Weights of a small GPT-style language model, trained from scratch on English Wikipedia.
Size: 3 heads of 64, MLP 768 SwiGLU.
Training: 163M tokens, 9919 steps.
MLP neurons of a small language model. Each row is named by its layer, matrix (gate and up: input weights) and neuron, and shows model dimensions 96-159. Each number is 128 + 24 x the weight over its row's rms, rounded and kept within 0 to 255. A neuron's up and down rows have the sign that makes its largest values positive.
A block is one neuron, or neurons of one layer that tend to fire together. After each block is what it responds to, as a language model described it from the Wikipedia text at the highest values.

L9.gate14 [128 137 153 109 144 131 141 112 129 140 157 139 141 136 168 122 145 137 112 113 110 137 131 128 100 116  84 199 104 105 144 165 111 110 123 142 147 159  85 132 162 142  68 122 151 110 139 105 123  90 125 160 155 104 120 136 109 131 162 154  89  87 119 145]
L9.up14 [ 91 119 128 115 110 148 113 103 131 114 126 147 117 159  92 131 168 133 114 115 122 127 171 131 170 165  63 117 141 136 104 124  91 155 116 130 143 112 123 123 153 105 108 184 131  98 114 105 133 130  95 152 130 112 127 146  77 143 142 134  82 117  91 123]
L9.gate15 [134 145 145 135 122 138 143 124 103 142 115 104 109  99  98 109 153  97 114 139 136 102  91 110 148 162 111 144 138 115 176 104  88 155 112 150 141  82 142 156 142  92 121  95 125 149 109 123 141 141 158 176 105  85 153 128  92  99  96 136 141 128 127 131]
L9.up15 [ 88 157 111 138 119 134 121  96 106 142 117 126 130 142 100 182 126  88  96 123 109  98  79  75 123 152  99 153 136 117 144 129 133 108 152 112 113 131  84 123 122 114 125  92 146 136  94 124 152 167 140 182 136 131 143 122 119 111 108 151 136 126 168 155]
L9.gate71 [136  96 142 127 150 130 113 115 137 173 169 108  96 113 117 138 119 150 129 121 133 148 114 144 134 155 150 168 148 150 120 150 162 163 189  95  86 136 129 100 102 144 111 157 135 155 120  80 134 133 124 171 159 138  82 151  80 126 126 123 115 127 128 118]
L9.up71 [146  94 166 149 107  88 137 164 106 157 113 109 125 112 148 126 105 121 120 135 171 119 113 122 110 116 143 110 126  84 125 103 135  88 118 171 119 102 166 113  83 144  86 127 155 155 143 121 133 139  88 115 137 131 131 142  95 136 124 118 125 103 146 127]
L9.gate174 [ 67  98 101 113 161 132 184 134 170 130 137 104 149  95 122  85  90 153 128 134 109 140 137 128 106 118 124 162 113 119 154 203 126 125 158  95 166 163 181 129  97 131 101  88 162 140  99 148 121 118 106 139 118 126 110 111 167 123 106 161 147 115 100 130]
L9.up174 [126 154 119 135 135  76 124 132 123 133 123 160 156 141  77 131 114 132 142 108 140 142 100 131 151 141 164 163 144 157 110 122 122 136 152 152 130 163 157 120 123 155 147 130 113  97 113 134 166 108  99  95 165 172 166  97 141 136 172 127  94 120 145 101]
L9.gate225 [120  89  85 124 123 149 144  92 132 142 125 129 139 166 115 126 135 140 141 145 160 105  95 130 112 147 165 147  95 168 164 114 150 151 119 115 141 140 124 101 120 166  96 115 118 129 103 167  85 144 153 107 148 112 104 140 133 113 143 183 120 108 149 152]
L9.up225 [156  89 117 161 115 126 165  79 118 108 115 148 105 135 119 136 136 129 146 150 102 132  86 137 107 157 143 147 111 121 128 128 150 141  90 128 154 130 121 159  66 167  95 139 106 124 137 114 156 133 140 115 156 119 144 110 130  85 107 145 141 157 116 112]
L9.gate279 [132 124 101 119 162 162 125 113 157 113 129 104 111 106 126 107 154 112 141 156 153 168 147 116  89 127 168 108 170 104 168  96 144 161  71 119 165 140 137 151 150 112 120  94 147 100 131 106 110 123 137 130 101 129 157 155 105  83 113 118 108 137 110 158]
L9.up279 [103 136 141 152 127 112 144  97 129 110 143 169  94 112 175 150 118 144 156 110 127 147 180 166 132  96 169 110 141 121 134 118 108 131 129 101 129 129 127 142 132 115 115 111 157 130 153  77 120  97 134 165 130 144 147 165  89  86 162  68 123 158 101 146]
L9.gate361 [122 127 118 107 129 115 120 129 124 146 167 148 102  99 147 134 134 102 138 149 133 107 129 129 141 195 138 130  74 115 131 116 105 122 117 105  99 161 106 152 155 102 106 133 124 140 115 142  86 157 173  81 146  99  70 141 127 114 138 159  95 137 152 154]
L9.up361 [176 124 128  95 124  92 135  87 150 126 134 124  98 120  95 130 102 108 121 144 157 120 189 135 125 179 119  99 147 140 113 140 157 153 153 112 122 100 126 123 162 156 138 162 103  93 124 119 104 115 103 134 155 110 145 116 103 115 124 138 141 127 132 126]
L9.gate428 [ 98 131 124  78 113 170  86 174  68 150 158 129 142 169  69 139 120 105  99 114 166 170  67 123 113 131  92 141 120 115 158 109 144 176 108 116 161 125 153 136 114  95 102 110 145 133 117 147  97 136 149 122 134 119 122 134 115 147 126 118 134 125 154 136]
L9.up428 [116 135  90 163 102 104 113 117 127 140 137 135 138 108  85 148  95 138 135 141  91  81 132 117 107 101 158 115 131 118 105 185 143 151 107 152  72 107  86  89 131 152 128 125 120 136 133  93 137 102 127  95 115  80 135 110 156  78  90 149 149 125 140 149]
L9.gate464 [141  91 181 117 162 185 134 130 127 134 135 103 110 125 127 123 120 129 134 151 132 175 108 131 152 137 144 108 169 110 134 153 174 135 133 145 150 169 134 103 118 141 136 115 138 145 137  99 154 100 122 140 131 114 138 175 134 163 163 146 128 160 100 119]
L9.up464 [131  96 168 165 139 159 130 131 125 142  91  95 149 148  96 151 159 126 126 167 101 131 116  87 122 106 143 104 124 141 162 104 136 142 133 138 187 115 137 155 121 125 115 113 112 148 112 109 140 100 127 150 160 156 136 157 142 169 145 143 154 137 138 143]
L9.gate466 [120 118 131 132 147 121  68 134 158 119 180  93 121 124 146 139 132 168 135 153  81 141 122 126 151  88 132 153  92 118 138 125 177 145 113  75 119 169 127 128 139 126 118 148 127 148 135 148 145 155 146 157 131 109 111  96 158 118 113 153 125 118  97 147]
L9.up466 [151  98 125 108 163 105  94 108 106 120 163 137 132 149 153 148 145 127 133 127 154 141 153 145 128 153 159 128  81  99 136 103 127 113 116  89 114 154 122 135 129 124 163 145 104 146 128 114 111 139 115 158 127  93 129 123 146 111 106 184 118 140 114 125]
L9.gate508 [118 127  80 127 101 124 110 100 110 143 142 123 129 113 126 133 110 104 174 141 113 141  99 145  92 110 139 109 157  74 125 134 117 152 112 122 114 139 210 100 109 149 112 141 117 163 110 123 114 116 111 113  86 113 131 101  83 132 144 202 159 143 130 126]
L9.up508 [136  81 146 146  92 128 157  96 131 152 166 102  76 148 106 122 125 118 154 148 118 143 129  87 118 109 135 102 165 105 136 104 154 162  82 151 137 136 133 134 126 111  88 116 124 123 150 126  77 149 132 170  82 163 110 110 118 121 143 114 118 126 121 132]
L9.gate546 [126 126 160 126 110 148 119 115 129 100 192  95 123  96 115 125 127  94  93 114 138 134 146 195 111 109 150  94 135 147 101  74 116 149  96 135 154 136 137 144 128 101  91 112 171  91 121 127 158 116 118 124 166  86  93 124 124 185 127  93 107  81 128 143]
L9.up546 [136 141  87 121 139 127 130 155  97 119 119 128 167 102 155 132 135 155 121 165 137 114 147 109 118 108 140 139 111 132 129  96 111 119 133 135 114 144 136 120 134 142  84 108 112 168 132 138 147 105  85 116 109 133 133 173 145 142 154  95 141 121  89 159]
L9.gate559 [ 74 146 147 111 116 141 142 118 120 111 171 126 109  95 156 153 122 137 104 141 104 182 132 153  87 118 152 117  99 121 135 101 142 116 107 111 115 141 152 134 133 111 142  68 147 134 124 111 127 172 126 111 127  91 159 147 149 105 176 149 121 115 108 160]
L9.up559 [165 124 112 136 155 137  88 127 132  93 152 126 116 134 155  92 134 152 131 150 108 133 149 122 143 110 130 149 124 108 172 156 103 100  91 128 142 140 116  99 115 167 117 120 148 124 134 141  99 130 103 114 108 107 149 117 135  86 172 139 146  98 160 138]
L9.gate560 [152 132 155 115 136 146 100 123 114 132 148 132 150 188  97  83 162  97 116 121 116  95 117 139 140 109 172 138 115 107 127 138  63 121 107 151 132 132 107 128  92 158 123 136 148 114 154 101  94 107 146 150 128 191 121 101 104 100  95 160 151 156 180 161]
L9.up560 [113 137 135 123 104 115 121 171 161 130 159 153 122 145 154 141 102  99 167 148 109 108 149 151 102 125 103 101 166  63 162 141 132 148 108 127 110 136 112 107 111 136 123 117  90 136 108 133 126 168 115  96 166 123 110 167 106  72 103  95 158 133 119 102]
L9.gate699 [147 158 128 145 124 115  92 128 137 132 173 174 108 124 149 141 145 160 124 135 154 124  87 137 128 129  99 125 141 109 152 139 108 135 130 132  88 181 138 100 135 133 146 128 113 123 136  89  98 110 136 137 128 141 179 137 141 131  98 153  95 110 134 103]
L9.up699 [115 157 165 124 110 170 199 116 157 114 123 130 139  63 158 154 154 130  90  96 123 133  94 155 135 112 131 113 139 137 143 140 121 111 161 126 161 126 134 170  81 113 102 143 117 116  99 135 133 128 145 143 101 115 139 120  87 101  99  97 132 109 119 126]
L9.gate751 [149 179 153 125 124 117 132 134 149  95 139 149 136 133 107 117 112  84 153 119  92 161 138 115 105 134 135 151 130 104 139 133 106 127  89 134 103 121  89 126 155 124 102 110 102 148 138 109 100 147 147 154 118 150  95  92 132 110 109 153 181 132 152 163]
L9.up751 [116 143 175 124  84  80 144 127 150  99 132 124 119 151 148 156 110 131 141 122 131 135 126 115 179 136 115 117 154 134 122 122 150 105 139 106 145 136 163 165 137 109  73 112 121 147 146 127 100 101 184 105 163 135  98 149  96  75 167 175 157 136 122 125]
Approximating words and separators just before a number or quantity, e.g. almost, over, about, more than, approximately, "mass of", table cells; weaker on name fragments.

L9.gate18 [143 123 109 157 156 140 121 118 143  68 158 142 118 139 118  70 118 155  84 123  97 147 146 135  91 146  79 129 120 156 155 177 106 139 138 119 121 134 126 135 150 144  80 138 160  89 119  78 116 127 153 151 152 178 164 132 104 141  87 124  85 121 130 110]
L9.up18 [132 123  86 114  90 169 130 129 109 160 151 123 138 164 129 159 127 147  89 111 148 131 104 120 115  96 162 134 169 142 122 144 144 169 102 134  98 155 158 168 112 145 135 119 117 130 126 105 137 126 128 115 100 146 124 151 135 121  98 101 105 146 106 111]
L9.gate24 [165 141 150 118 130  67 142  67 127 172 131 107 156 148  80 124 123 147 107 147 103 137 120 111 118 138 155 128  93 119 149 125 140 143 108  77 114 103 149 138 136 142 151 140 154 167 110 135 105  96 159 126 117 143 135 119 124 113 108 125 125 106  87 137]
L9.up24 [100 144 111 104 136 112 122 167 122 148 100 122 143 167  93 112 115 129 147 107  91 142  82 172 168 156 120 149  85 146 125 145 116 103 137 109 143 111 136 113 116 126 165 148 110  88 115 163 121 117 133 129 104 133 115 130 104 123 147 140 128 121 128 108]
L9.gate30 [183 127 162 112 171 107 142 116 137 108 102 159  91 162  97 106 123 174 132 131 148 133 125 118 122 101 138 116 111 119 183 150 140 120 111 125 120 137 150  87 141 156 118 137 159  90 140 132 136 116 175  82 125 152 137 109 113 123 155 137  92 110 123 115]
L9.up30 [119 141 152 157 111 148 121  93 103 162 157  99 102 144 170  90 116 154 119  93 135 103 153 122 145  62 123 128 108 159 152 132 145 145 134 130 129 138 133 109 146 135 136 127 122 151 115 147 134 119 135 120 145 124 114 114 142 132 118 165 127 124 131 100]
L9.gate144 [122 135 123 164 118 125 162 102 173  96 143 140 138 154  79 116  84 123 134  95 142 154 122 130  84 109 128 147 146 130 153 156 116 111 141 118 170 123 141  97 127 138 146 169 103 143 127 116 120 145 147 138 154 147 136 158 144  90 118 102 148 162 105 127]
L9.up144 [125 154 126 166 131 134 144  59 132  96 157  95 123 120 125 107 118 113 105 134 133 116 138 167 177  94 152 132 113 133 164 119 142 166 138  83 150 140 151 129 143 103 163 120 126  83 133 146 147 162 106 124 150 125 150 138 149 133 101 113  96 141 135  89]
L9.gate192 [113 150 139 148 127 126 131 158 118 110 161 108 144 111 121 138 131 161 122  93 102 130 126  96 111 158 110 152 159 116 111 115 125 128 143 127 165  91  80 159  75 128 105  71 147 133  83 137 133 150 119 103  80 142 106 126  85 119  97 153 126  96 154 129]
L9.up192 [120 132 115 142 139 126 105 142 126 149 157 133 127 143 121 125 140 140 110 123 138 180 102 112 122 137 141 134 132 132 185 173 162 130 125  94 122 145 106 104  84  80 137  98 111 111  97 119 126 136 146 104 149 155  93 133 143 136 155 165 141 121 140 122]
L9.gate278 [148 130 165 107 132 147 179 154 121 103 151 112 133 139  87  91 127 124 138 100 108 120 129 145 102 193 169 136 113 128 118 144 154 155 139  99 114 134 114 120 127 146 132 122 174 147  91 125 102 165 110 143  92 126 110 116 153 125  97  84 132 111 146 139]
L9.up278 [130 126 165 112  94 113 177 160 100 116 111 130  98 146 137  96 133 101 147 120 108 152 143 127 154 134 141 117 100 176 135 126  98 145 137  92 146 112 157 180 145 163  89  98 131 130 123 150  69 101 144 121 153 150 146 109  88 107  81 130 151 126 114 127]
L9.gate313 [ 91 123 112  92 137 192 138 164  89  92 196 152 135 132 160 131 129 155 103 158 143 160 141 124  92 157  94 120 141 101 102  96 120 103  99 143 134 100 144 154 139 141 136 117 135 105 129 114  81 116 169 170 104 143 134 128 150 136  78 146 112 127 125 114]
L9.up313 [152 143  99 106 114 148 111 173 115  71 148 194 133 121 157 155 154 109 144 135 123 154 146 109 116 147 141 150 138 112 100 103 132 127 130  96 109 106 181 106 149 155 113 121 154 137 123 146 111 124 131 101 165 123 172 116 177 130 136 147 142 133 114 134]
L9.gate316 [150 183 162 131 153 150 126 107 151 133 151 145  66 154  96 131 104 127 131 124 102 158 151 154 120 130 132 108 154 171 178 112 120 120 147  56  97 127 167 133 149  96 118 111 127 141 109 117 155 101 147 142 132 116 137 136 148 154 130 160 112 131  98 134]
L9.up316 [159  83 119 106 119 187  81 154 120 130 173 117 185 114  96 117 139 125  84 143 149 103  85 132  62 165 106 152 138  85 122 129 126 125 133 125 124 102  86 165 138 145 144 164 130 150 135 134 122  93 120 124 132 115 104  79 146 130 118  90  90 138 138 105]
L9.gate394 [162 131 125 106 141 151 151 130 124 145 138 126 129 108  85 142 107 116 123  90 176 138 178 154 135 109 161 117 127 124 112 126 132 158  89  95 112 124 148 107 117 140 111 101 128 117 106 122 151 103 155 134  40 129 119 121 121  95 144 120  97 111 143 105]
L9.up394 [143 137 117 108 146 154 160 149 112  73  97 140  99 155 134 144 102 131 113 142 153 122 134 120 129 114 145 135 128  80 158 142 133 158 103  97  81 135 154 129  92 125 120 141 145  93 122 141  89 151 135  99 179 126 108 137  90 135  86 162 107  96 112  87]
L9.gate469 [147 143 135  95 151 141 160  97 104 155 153 134 162 158 103 100 128 124  88 123 148 113 101 126 126 132 155 155 143  96 164 144  88 155 131  96 119 115 157 150 188 119 148 146 100 113 108  99 175 163 110 125 126 151 101 106 109 145 131 115 130 120 122 176]
L9.up469 [125 151 109 187 150  92 157 139 126 101 148 143 144 131  98 107 150 121 120 110 145 107 107 126 169 112 128 100 139 110 128 137 104 159 137  87 138 132 136 151 141  84 144 148 152 118 160 131 128 134 114 163 117 153 117 109 121  87 131 139  90 135 116 140]
L9.gate524 [133 137  91 173 124 145 100 145  80 125 167 114 102 165 110 170 121 142  99 141 144 145  95 139 122 182 127 124 153 141 134 117 133 171 126 131 107 133 127 187 170 139 115 158 153 187 152 142  87  98 122 129 157 136 146 151 101 143 114 116 118 137 128 110]
L9.up524 [168 133 123 105 123 157 170 126 139 148 132 175 144  98 119 119 135 106 143  84 116 134 148 110 174 102 100 122 100 137 174 123 102 144 120  97 158 112 147 100 126 154 176 152 122 125 107 137 126  87 142 134 122  86 143 131 150 112  51 130 149 114 146 102]
L9.gate530 [115  98 140 146 113 144 127 147 136 145 181 147 123 130 127 142 144 137 113 106  74 122 176 120  58 152 128 136 101  99 138 126 111  71 122 140 123 122 136 139 124 117 156 122 149 103 112 135 159 123 140 107 146 118  96 119 100 118  95 115 154 134 129 129]
L9.up530 [126 134 126 130 136 128 103 125 145 114 122 155  99 133  76 123 133  88 138  96 154 118 133 144 134 136 121 150 121 122 171 134 129 133 114 135 105 140 137 140 115 125 178 146  92 179 124 143 132 117 143 133 133 135 130 155 123 129  59 138 114 148 117 148]
L9.gate587 [109 134 158 122 140 131 156 111 138  79 155 111 136 128 129  73 109  90 110 131 139 101 135 118 109 119 140 105 168 116 145 123 163 119  93 122 131 134  95 116 141 151 114 106  92 145  92 120 139 141 128 140  84 163 150 133 111 147 121 155 152  93 108 112]
L9.up587 [ 97 102 144  65 107 116 121  95 161 133 157 129 108 123 159  85 118 143  93 113 123 113 170 138 132 123 126 130 123 108 164 132 140 135 126 146 117 139 114 161 163 172 153 103 108 121 108 151 136 167 127 134 134 128 139 120  86 157 119 105 132 145 157 108]
L9.gate588 [111 136 137 122 138  90 126 142 130 100 141 123  92 153 173 112 112 133 135 127 120 157 138 168 154 139 109 102 154 149 158 146 120 150 138 119 145 109  93 127  78 148 129 121 130 155 157 103 102 124 144  93 179 145 148 126 125 160 102 113 132 140 174 149]
L9.up588 [ 99 121 118 143 113 136 125 149 137 116 146 127 101 101 136 113 147 135 155  83 112 144 128 133 118 107 130 135 173 106 148 165 112 152  49 141 115 136 142 143 121 153 162 152 167 118 149  85 116 124 106 136 140 138 143 154 119 105 119 105 129  97  96 160]
L9.gate612 [180 151 109 102 138  92 124 160 186 119 162 141 127 136 115  98  94 141 123 135 179 122 114 153 112 111 137 134  98 143 144 165 131 137 112 101 130 107 103 107  88 196 115 119 129 124 113 100  74 110 152 122 105  93 132 119  86 127 123 147 117 115  94 106]
L9.up612 [140 126  99 119 106 136 110 158  74 146 127 128 135 135 122 133 115 124 149 126 158 140 128 167 116 135 117 148 133 157 152 114 116 142 138 118 110 141 122 120 155 133 125 204  87 128 125 120 107 106  91  91 126  76 152 102 120 110  68 145 101  97 150 117]
L9.gate680 [110 152 134 111 144 120 151 109 124 106 130 115 123 170 145 119 103 124  85 117 141 147 114  91 109  86 149 161 169  67 130 116  72 170 107 120 109 195 104 122  87 124 143  98 162 128 126 128  86 137 128 132 113 157  99  92 102 112 149 138 151 110 112 179]
L9.up680 [167 162 140  89 120 144  98 173  97 132 133 151 128 125  98 183 138 126  95 151 103 165  86 138 110 150 125 181 110 104 167  95 108 110  98 122  81 111  70 136 130 127 148 158 143  81 151 145 129 108 124 113 134 129 138 153  86 131 183 145 131 144 107 133]
First word piece of a longer word split into several tokens, often prefixes like in-, con-, ab- (inspired, insufficient), plus "and" in hyphenated father-and-son.

L10.gate127 [130 189 124 126 126 122 111 107 129 122  84 143 111 136 143 149 106 111 129 112 129 111 116 113 101 104 165 121  99 114 131 153 169  57 147 102 146 106  99 161 122 106 146  82 116 103 141 123 127 128 124  85 148 148 121 121 128  94 156 212 150 112 107 133]
L10.up127 [139 125  97 101 112 147  89 124 114  71 159 142 145 125 107  64  91 135 110 143 114 163 137 164 151 125 151 133 125 169 171 139 170 112  84 108 104 122  80  76 121 140 133 147 126 111 164 108 107  89 162 156 164 104  96 111 104 180 149 161  97 139  86 136]
Word-initial in/In beginning longer words (infantry, inhabitants, inhibition), "to" before an infinitive after able, and leading digits of years, dates and scores.

L8.gate123 [131 145 137 140 134 128 133  81  65  91 115 141 105 133 105 120 129 126 142  90  89 141 126  97 143 148 133 144 104 177 143 126 160 138 150 140  85 168 113 100 136 131  80 105 125 151 134 166 142 157 127 121 123 127 138 149 129 176 129 114 134 141 140 134]
L8.up123 [132  96 134 106 107 122 132 138 102 108 171 126 137 150 140 132 148 115 142 147  71  90 133 101 119 101 132 133 115 153 119 151 154 151 118 140 103 125 132 119 131 133 155 132 112 131 133 155 134 129 165 148 140 144 127 129 108 207 162 132 144  93 145 159]
L8.gate313 [139 128 146 117 120 155 149  88  98 120 120 101 111 140 113 100 105 110 131 123 138 143 161 124 110 114 114  81 161 139 115 113 162  76 148 158 141 120 142 157 120 113 141 145 133 152 165 142 145 169 120 102 124 105 159 140 149 172 104 162 134 118 162 134]
L8.up313 [154 153  84  90  97 138 122  82 161 124  97 158  95 125  78 140 179 114 146 112 121 168 152 147 118 113 166 126 121 150 143  95 167 111  71 109 141 147  73 132  86 138 108  81 127 136  92 105 112 100 112 139 125 116 168  89 148 136 150 165  93 132 126 115]
L8.gate365 [171 138 109 155 110 135 196 144 140 111  85  79 112 135 136 126 127 146  81  80 150 130 136 150 116  97 178 136 115 116 178 130 118  93 113 166 118  86 119 138 136 134 144 156 142 152 137 127 125 120 122 156 129 144 120 108 118 124 115 153 140 117 171 131]
L8.up365 [109 108 150 152 131 136 126 156 176 129 135 138 159  74 116  92 113 128 109  84 146 124 139 117 132 102 153  90 226 115 138 117 126 121 116 147 106 131 114 130 174 144  97 152  97 116 130 140 161 115 129  91  91 118 127 117 151 132 138 160 118 112 140 116]
L8.gate566 [140 129 100  67 110 149 104 123 112 118 156 116 112 150 140 115 109 115 136 122 153 139 149  98 132 106 125 106  79 133 126  94 125  94 165 144 111 149 112 104 140 124 105  89 124 168 129 104 103 156 125 118 103 159 130 104 158 178 133  97 157 117 139 168]
L8.up566 [131 137 139 125 133 124 109 109 152 114 165 101 135 153 111 127 100 101 113  82 128 129 109 170 130 127 118 153 137 148 130 103 135 102 176 143 107 122  94 159 155  97 154 167 126  98  82 132 125 144 110 138 107 123  75 151 115 184 100  86 104 131 114 131]
Opening pieces of longer words split into tokens, mostly In/in, con, or, up, as in Indeed, Inspector, conflict, orbit.

L10.gate8 [ 87 136  98 103 108 130 145  86 155 127 144 149 148 168 134 139 185 113 136 132 133 148 144 121 130 112 117 141  83 110 164 116  99 126 143 150 137 108 120 133 144  88 125 129 115 153 126 163 163 147 121 139 129 146  88 133 130 117 112 126 123  50 128 177]
L10.up8 [154  89 129 113 133 116 121 122 122 152 146 100 145 101  68  99 125 113 118 122  91 133 123 136 100 105 119 101 129  73  79 153  81 166 105 152 156 119  75 123 153 138 106 140  93 134 154 128 131 103 143 131 115 138 140 140 148 132 156 116 138  96 112 144]
Fires on the token right before an upcoming number, such as approximators (more than, approximately, about, $, £), score dashes like 2–0, and thousands commas.

L8.gate47 [144  97 117 152 129 181 164 126 128 100 116 148 162 121 149 174 153 191 104 110 149 120 123 119 117 138 142 149 107 137 130 109 124 124  57 137 143 121  91  90 113 133 108 102 126  94  89 179 105 150  90 108 120 108 121 194 167 110 131 139 151 137 157 108]
L8.up47 [140 143 115 115 132  84 142 147 146 167 149 104 155 171 147 136 136 120  92 153 153 105 122 140 143 107 100 121 100 117 156 110 107 118 119 162 170 141 106 121 126 133 124 107  99 111 144 100 152 153 156 144  85 111 139 129 149 147 177 158 150 116 124 129]
L8.gate241 [132 113 129 129 119 116 127 110 166 145 156 137 102  93 121 125 113 106 157 128 115 110 137 103 131  82 129 114 107 110 133 158 110 145 117 140 152 139 127  75  93 142 151 102 102 118  93 184 144 151 129 142 121 176 158 129  88 137 104 173 107 117 123 113]
L8.up241 [132 141 155 118 136 153 147 116 139 122 150 108 184 120 164 135 142 144 165 155  93 103 132  97 116 125 133 135 158 123 147 140 159  97 120 144 157 120 113 137 125 157 134 142 126 128 102 140 111  86 130 112 157 104 150 161 134 111 128 122 163 101 142  94]
L8.gate255 [105 157 146 147 145  91 148 109 109 162 117 114 145 121  96 120 120 189 116 140 124  89 162 187 119 136 161 105 131 128 176  72  87 161 136 136 131 125 108 138 141  84 111 121 111 113 119 133 105 161 115 126  79 118 126 141 108 152 163 136 128 126 154 141]
L8.up255 [129 139 109 138 154 119 142 122 108 116 115 142 129 149  65 111 123 128  96 112 135  96 141 132 125 146 141 118  98  89 151 124 109 145 134 129 118 177 176  90 113 127 115 179  96 167 113 147 108 129  98 104 153  64 157  87 127  81 132 121 114 151 125 141]
L8.gate680 [142 110 126 137 119 172 121 137 147 119 131 162 158 127 119 122 117 159 123 150 117 101 139 143 121 113 156 129 111 114 152 127 100 138 123 134 156 118 108 101 123 138  98 138 102 135 112 122 104 103 151  58 112 100 122  91 134 109 126 162 139 123  93  94]
L8.up680 [123 157 129 106 163 107 108 114 155 110 145 122 115 163 101 148 130 127 145  75  92 128 166 147 107 102 126 126 137  91 146 140 135 115 160 140 158 121 104 106 151 125 117 138 117 120 116 163 141 127 156  99  87 175 114  99 125 100 117 109  99 125 130 115]
Words that come right before a main verb or a number, such as auxiliary had/has/have and also ("had received", "also documented"), and approximately/than/about before quantities.